Weights of a small transformer language model: normalized queries and keys, a variant of Muon for these matrices.
MLP neurons of a small language model. Each row is named by its layer, matrix (down: output weights) and neuron, and shows model dimensions 64-191. Each number is 500 + 25 x the weight over its row's rms, rounded and kept within 0 to 999. Numbers have three digits each.
A block is one neuron, or neurons of one layer that tend to fire together. After each block is what it responds to, as a language model described it from the Wikipedia text at the highest values.

L5.down259:502472524510513498457525508506513511497482510444476494513514511531466531529468477513478468522535509475453513519474513510524525517526488511540445508512479505511527480482525501455538499460505498501515511473520543495502462521462496481500539515520542493496506471472538531476441440493478477510521487514475478470482516488505502501492502466479477492521494482498497495447511481517498502504525
L5.down1053:490501508502490538511519465487469512426547493478537516530496509489520445491527486569461478505511492466480486529500530515531511498496523461547473503502499513495531492542510453483501512499474487546499488507560522528516473476494505539484455496449478476511536509549483477517550448512478463499519528494507500488506507513441476490466485470500461502510543498489508490521497445549476483514513
L5.down1145:521470538475485495541506489513502511492514512506496497514502498510502518532479485461505523494533530488518504460483513482516521519493505486538499472524501532538544468472538530486498516492497504473501497517491512493532482527515493495487511461515485466498506476499500463466493459478458523518488494470512492487488580557521495488532498556484474532487550517534496504494521450534481507458513
L5.down2121:527535522520507480485473458489496467502530494492518490501518485492430490541540535536530480437475473516476543504510531462505482456503502490488556500467502509484479532495527455501475504490490458520460461501491511491490475509475468518481461517543516501516489507512504491514508462501439510491504460505478505477486475486492505526465544531495566470494518527526500524505456480505503477460536
Token before a person's name. Last token right before an upcoming personal name: role titles like Representative, Champion, writer, words such as of, by, daughter of, and table separators.

L2.down1157:527539521538506471531488489512476474512509512476527492506506474488499512547482478504421493517537484462501438528531537496497517504469528486513503476511501496479458456516505510458507524503488500519523480495472466519482515515482490508477511457500497505489504520515524488472463494468465494511495504533519475505522497478456450469504533498514544469471501495514504524485485463505496513518492
Titles before names. Mainly the end of a title word just before a person's name (Senator, Representative, Prime Minister), plus line breaks after dates in match lists.

L6.down424:505483556508550507488467430539491505492496514547472502504499501465518467519469500492454515499495509507555483480502557503501525465506549494532496510533517505507508507498493447479500521514504502488501524546501546508557505518524492482462479511516486552472463493506472498543499488500498511514511498500535501495476504501495508559495509517500503486468497495475529518512486479503494541493516
L6.down498:501482496514533441489466489478494491493492507528527484509523512514485527514487470507460521493565536532511490484471534441484490471536521517519515513510472545512501497482528480473551567476518512470486481518506458467552483583467491484504492500495542457510479505520459515486495481466476524522525499506482483503495503530489470473524509512510482454486525512521472507474523475507473478498495
L6.down556:515493477519455537490516492504482531514522499502520499529475504463474493507506485510561508491497483468466481519528457532516523495519537493532474461542462530488503501484511495469478528517472530526518501468507504478508498487474478487486467493512508509504545518500501499462487521458515522522529505516542524477507517545465506469507466513510482472516484523535511527461455485511466473542487
L6.down640:509478514504501480484449502469490489528478489517509537490497484500469533507491485482497525558513497506514500498502457512465484475516538465506511491512514559504533513483507511488483491532519474494536488499475494465531509543481533497508520493516505494458522526468485558504512545542488480490518498464465475503509487478506507491477522480494525555472498500477468480528464485485489455506502
L6.down718:501505536514460494492488518520512519452486545469526501507553516506484563493479548530461508494538511483450515515454532530504457515457533527490498446513492522461473515497521491445542520503482473498506517510478486494580487481517513527519487491525449482493488476498510482433482492446511454497484492452475535504528507540540454497516488526480522456490490466522505516521490495475485483483490
L6.down1018:512508520492483497524504501491478555497490505504534528511475496517544498467459475530485503474489472473502486467506490514494507529507498504538458503529508511471528507508562496527498508497468560489505530493511537510545483539477491536470487493508519480523479537489488538476471504522528498454499457485492521497461468531497424540484508493494491485530473480537437511509491483451494506494455
L6.down1043:493456492518498494528496496516462487501512540502499502482453499513505542494500501488510449532512513514488457553498500469510533514504492481536503507532519545526481474473509557503516488534519474509506461504528530515518440542474516488476467520478460520491542520532510501478482484463462525521452512470472464530498526494496512511512497517491494528461505508475512517469546470491452485484431
L6.down1109:477438505473459491490506544518529466531500482489503506471525498507474518471489522485471515530528484489495491491511459530515447519474546548497523517483517518498488480448502494468497508537525439489455440486485471470473504505543515589525498456462472489444533467504533484515505499511523474520502504491505529536460446510509497487523471455486524552508537453506480490494494467516499466499489
L6.down1416:499499520498472471488480495509464499509498502486489517482459490495486475515484511493514483528515508479491500468494552458506502502519534464468459481515482552498481499489498492496526471583474523531506514495500518493511496499497504502437504496520497510463471483519479527491480483492476466470546463508489509502489534516566573522510488493524554523528504455507493494481520489510521464461493
L6.down1648:520529503530500498548463472512542506506478496501499507538461544473484505483451503494487505525518525473485452545541510486503486490498519476504438534541507542535456575537488461503441469463500505522532479493495482521492516491483486498513486524492534531469513530510514470492521485502487510545522550512498510486532513496511477450501502503529488503497508469494472479502468499487476504458487
L6.down1850:453532516519507464518519513501515505533503505471494507503486455540482479528558494505512498505501478480482475474473520500491433490523508522545467509469527516535523483501495468563558548538514495507509581532527479457508512535482510453539478491493503462471513498504507505526513493493492478515546483504482528507484487533508515502488466491511523473503521528484465525500499520528488517460514
L6.down1858:507457521506508502568488489473525476455489496528485460496497501496473469496525505488508515516491517476520497458521491491513471463561503531477483464515481537509511482503489489501456513479496487494469476446471526509488520535454500460476514478485531454466490463524508507481482534500512494481497491531518459490473484500458506519539527482471517515505484519500460480519531444494460482509467
L6.down2057:483499503492481469482490489497495515511464483462487522491519515516509489498554507495462500488472534537490481488489500455497486495486482483498562533494475516455516425500503539468488509491541535504499485538504512469492495526524473471471478517507467480518531490556480522523488493522517507451500506471503523545517512432525493533495538511461479529475479502478518509464518510504477494531526
L6.down2118:525510495512502464490494489511456470531505511498503467539523499545505485498459503537496497471438526512525517542542528481477489525513485535511458475534524521514465500487473496494491514529526529487467447511526501530495514500519521511477500529493510523495479547519478511525469526544507486522534518499528530492488476526522501517502482489541507499501488527478530489513515512505458503497490
L6.down2192:490497525516487485475480470533502530515531495512502528507486506473522473471498507533447493534510477476449526479499514489490477500562511471505488462527529495505513549498492491481530492497546474509539517501475497503534504496487489531413520512504569513517524535535459511462488502480490492522520510489542474509502498467446491482500538526462508450529487555464477504471483483501477498513504
L6.down2272:547496505489525528528504508525525489561505508519459503487548501520487507522534464455499515457451523479510518476557468500464466467522508476470426491520536540521493521561518491537490524454510504501487509535458488454468507497490502476515537455527504453491511485507475499546514456478504451463517524497501482537520456525487481522519536536515504529483504465512480502460496529488543475479459
Name-or-number head words. Title or category words, often word-final pieces, that a proper name or number is about to follow, such as President, General, Hapo-el, Stage, Section.

L5.down976:470532565510507497522447504468506478493461505461502470545508550520491511495510545478479480483487474499512492493510521490487473492484530447480513507492472487493506486494519539485497519501525511518507495489449497507541516486512551492477547472495469462501550479560515524498531481496474481484488495486527436425531463516472503455507518525484489497497505492504485553482523488488493456494508
L5.down1685:500467468506518519497477453477525482519551522501522490497552515483500488536524525560537482502506511473517535498518516500516474498528493495491512526512490507501506496532491507519485485489517513523498557499474518445504479496502499524439511489504523514502500542496519549469507510442444494480528486534546475495518532504495502504516544489474507487507503520509496524481447528462518499490519
L5.down2123:502523481481518545521500544475518511533482535503508502539506500515472506446515494507512493477494506553553513460496508534497508543449516481461497501511520506510559501519519491562516520491502518494454504499498507508462532502491523475503492442502502538473536521507508530515532492507496504458502536543501473516520501495518473462498508537441517454486514454524489512467502482504521541455520
L5.down2192:455497540541554500468524492466510514494487498496492518485501518492488492519521502498471477515500530537477509477507539484484484479555493462459457480473519475527492494470522460494525487521467466479489527538538503494519500483487529467463454516517545447547552507559527512449505526502490509519510487499510537491546504473520515463540538513500491512466507502469507564488483499495476503503463
Place-name completions. Final tokens of place names, mostly the state or country after "City," or the second word of a multiword name (New York, United States, Quezon City, Los Angeles, California).

L6.down92:485503529488502541506500479514509509494503501466501507520491478477471493530505501468455520454512520503487476513502481481474470513528542513479501493476484518482467458482501561475496485490526515502455524531448488493503533489470520475484483569529470476497529503530531491482508508511499500522499509510508538483522503481488516550484545489495522501456542509440485509502523492492502479552487
L6.down102:492467521516518501475530503543444525486471483488534499486522475500515501520493534527564535490510436546469498578465502480486483488506514501502481502511533541491503505516503463511468522463477477445484453483522576479517470535535511509526475512510523482461469491494485533532502495523585502491496538491474456495487473494548511492505499536499465469483501504494527495474526495493510513472499
L6.down279:485520529469485503497512510512488481506484507531433520441500464500491504502519468496492464510500501514449443511509488530510501508505512498471554510506533499470497511576446522505471459482522521495476468479484468570461492467512551480536505468505516517468487492505492503469500470449502501495491491451515472509500511495508515475496492498490519478492532499515487468519479507525496526518510
L6.down280:510475492527533516549538464519461501531495494482511496474508531496497517502518474523454548475477548534499479474501464477505480517492468504484474529526447534490488510508486482511441481498512501453471467513520493517494525506507512514501504483480451554484493492485523514509543555472523461514490461482478486499456500489518517533505497474498457527489563490477522486511534505522482478483521
L6.down488:502535499479540513450537474506524490518487444525488503504524520467539503497509476526507525518484488480525530484477495539489531511495501557438514525525496544513516519483488537476517510474519479515493550472476516545458513529510503523465527471454469536467503530490498543469541573517506472483501480499485518455490486470496506498481516507500500507515501490480524558519474543476531493523434
L6.down489:528502474517516438487478537463511506460486515526470512524474468522518487500530516517470483470468538494502462473511483494529476519509485514482508537485509472533502486464471481503472515499486501508516530445482485513475487497522484485543507503522496478456521460497503480500489485505517469516523524503498530519532505478518466509498498514504454466534509447484548478505456493492521496493497
L6.down777:504520466495462488489541525505522520473489514486519493484540485530457503512533535497493484477450547539529491496519503507473506533498511477486520481511488537454491517508499490507421499493508519512471466497512545512494488535526532497498515519476459474550523503470483514537519528451480497463464493486460499507544503481486508530557500533482460513491521444489517498507494526551519487497499
L6.down1056:532455484492510512490462489495492481510496497437488537502487536499500499544497482524507475453514531503509510504520492499541554463473566535563498509523491507504505478502501432508563532492475537443487469514522463519498480500507519504544507491476562490482525495467525526481530482530518518531531480508519497504485509522496458514497493494501477445502507465501530486443469539499538500464496
L6.down1065:502466501474520505518488480525481495476475500515526488465502498488497476530490502496508512506498477531510440530521466479509523519463540481518501486479529504491423492472499564508468478532517501508531465498499523520526538517493507516496511470493480518473503503425440530563519512515505498520520485481459447491503469505528496511507542584539499490466543469451502464533451492519500459515536
L6.down1126:534453481556450508556497523533514517545487484520524500484534502474543507485479481493498492503498493493492526474499540548503502493513478472521533512514517479513519505494496487502525493518498463459488534536476538528499500507485485459484504534469501511447500495486516513479476501447483485494463518479481466500424495502505517508493516462466530501512523507511500514545517501474501483499475
L6.down1255:466522478481499543508542521473481487459513498517521506488482526458543507512482507458527492494478511487518509541529469528552506489557456508521481530502528512464545489480484491491507506534493520484478511477499475523562527538522454476541485541450534552484552500459499482482490539522527478494486512491501486488509548504486481534568517517523475527492460551456499489513496477513512519511526
L6.down1362:497533513484531527525515468499531468485503522485473517486524471458460528507532486508443541473492523508477483510507446542473557535540506475498521496504511484512497498473481428484505509517524502503466477485504521552490518518490511500474521479530472505481493532496477496485522500465448481461489491505489513479462546505519483488510525504491513512504535500495513502490477466468558515507535
L6.down1729:501488500497521479475514461501526462477480533503496486492527539453488490467513517473500526438513494510497454497514531497567520540528493490506527535524512546464529487501536521530510470520521508479522475524496514505542517511514500510528453461458520543491498503502531464474497471500514505548509512517513488517520555505489496490547478515526484496478493487433504489500522504523527488495511
L6.down1814:482531482467503488503555534483505498474483521500452556537504486496471480529499522471485512460497505507489519485517484527476489493502471523464495494474467469555516500468519493481484516535536478506479507494521511522514474527499512529498517505503480476535507498507501524503484522456546479470525464481473475485539482468471502515475491514491483520500514513527570459439480471513465518522526
L6.down2027:470510504479515469524514485497509509448487481477495489504481518507494499463531542523510556478460505456541510478529500534498473540492538480497485514521527452525511520498494482514461486506509479516474502475431523492479508510470493496508519495482493441558514468500511461490503570503477478475466502477480510489501511490505476511482492542468516455565513470518539474532541486505488510481490
L6.down2164:506553512491525506476491474469544464514493506530481480524513512511468470501500523535498521510498480503485480480463517512458489454506476442446455497540503468534483518508450497530512493496523494539468507526551511549512504489472494480465484512517529490507513511498518471480498470519497501502484477511512493497531488519469472487522538502508492495488502471509501576459515454497511455553525
Final piece of names. Word-final subword pieces that finish a split proper name of a place or person, such as Burkina Fas-o, Mad-rid, Hitchc-ock, Pasad-ena.

L2.down232:492473504500481446500491472503510502486502512514557501516507510481489534513514531491505460556526562523509485529501501515513485518522524478519491472489486521536468511488492494476485514531488535490482523536467484497505494534461472509488520525477506485487502510442506512505481500512536482493476450512484460537506512465491500500479508516534494528475506501513545516538473508511493472514494
Romance-language word endings. Final word-piece endings of Spanish, Italian and other Romance-style names and titles, such as -o, -a, -ica, -ín, often in lists and tables (Casa, Araújo, Martín).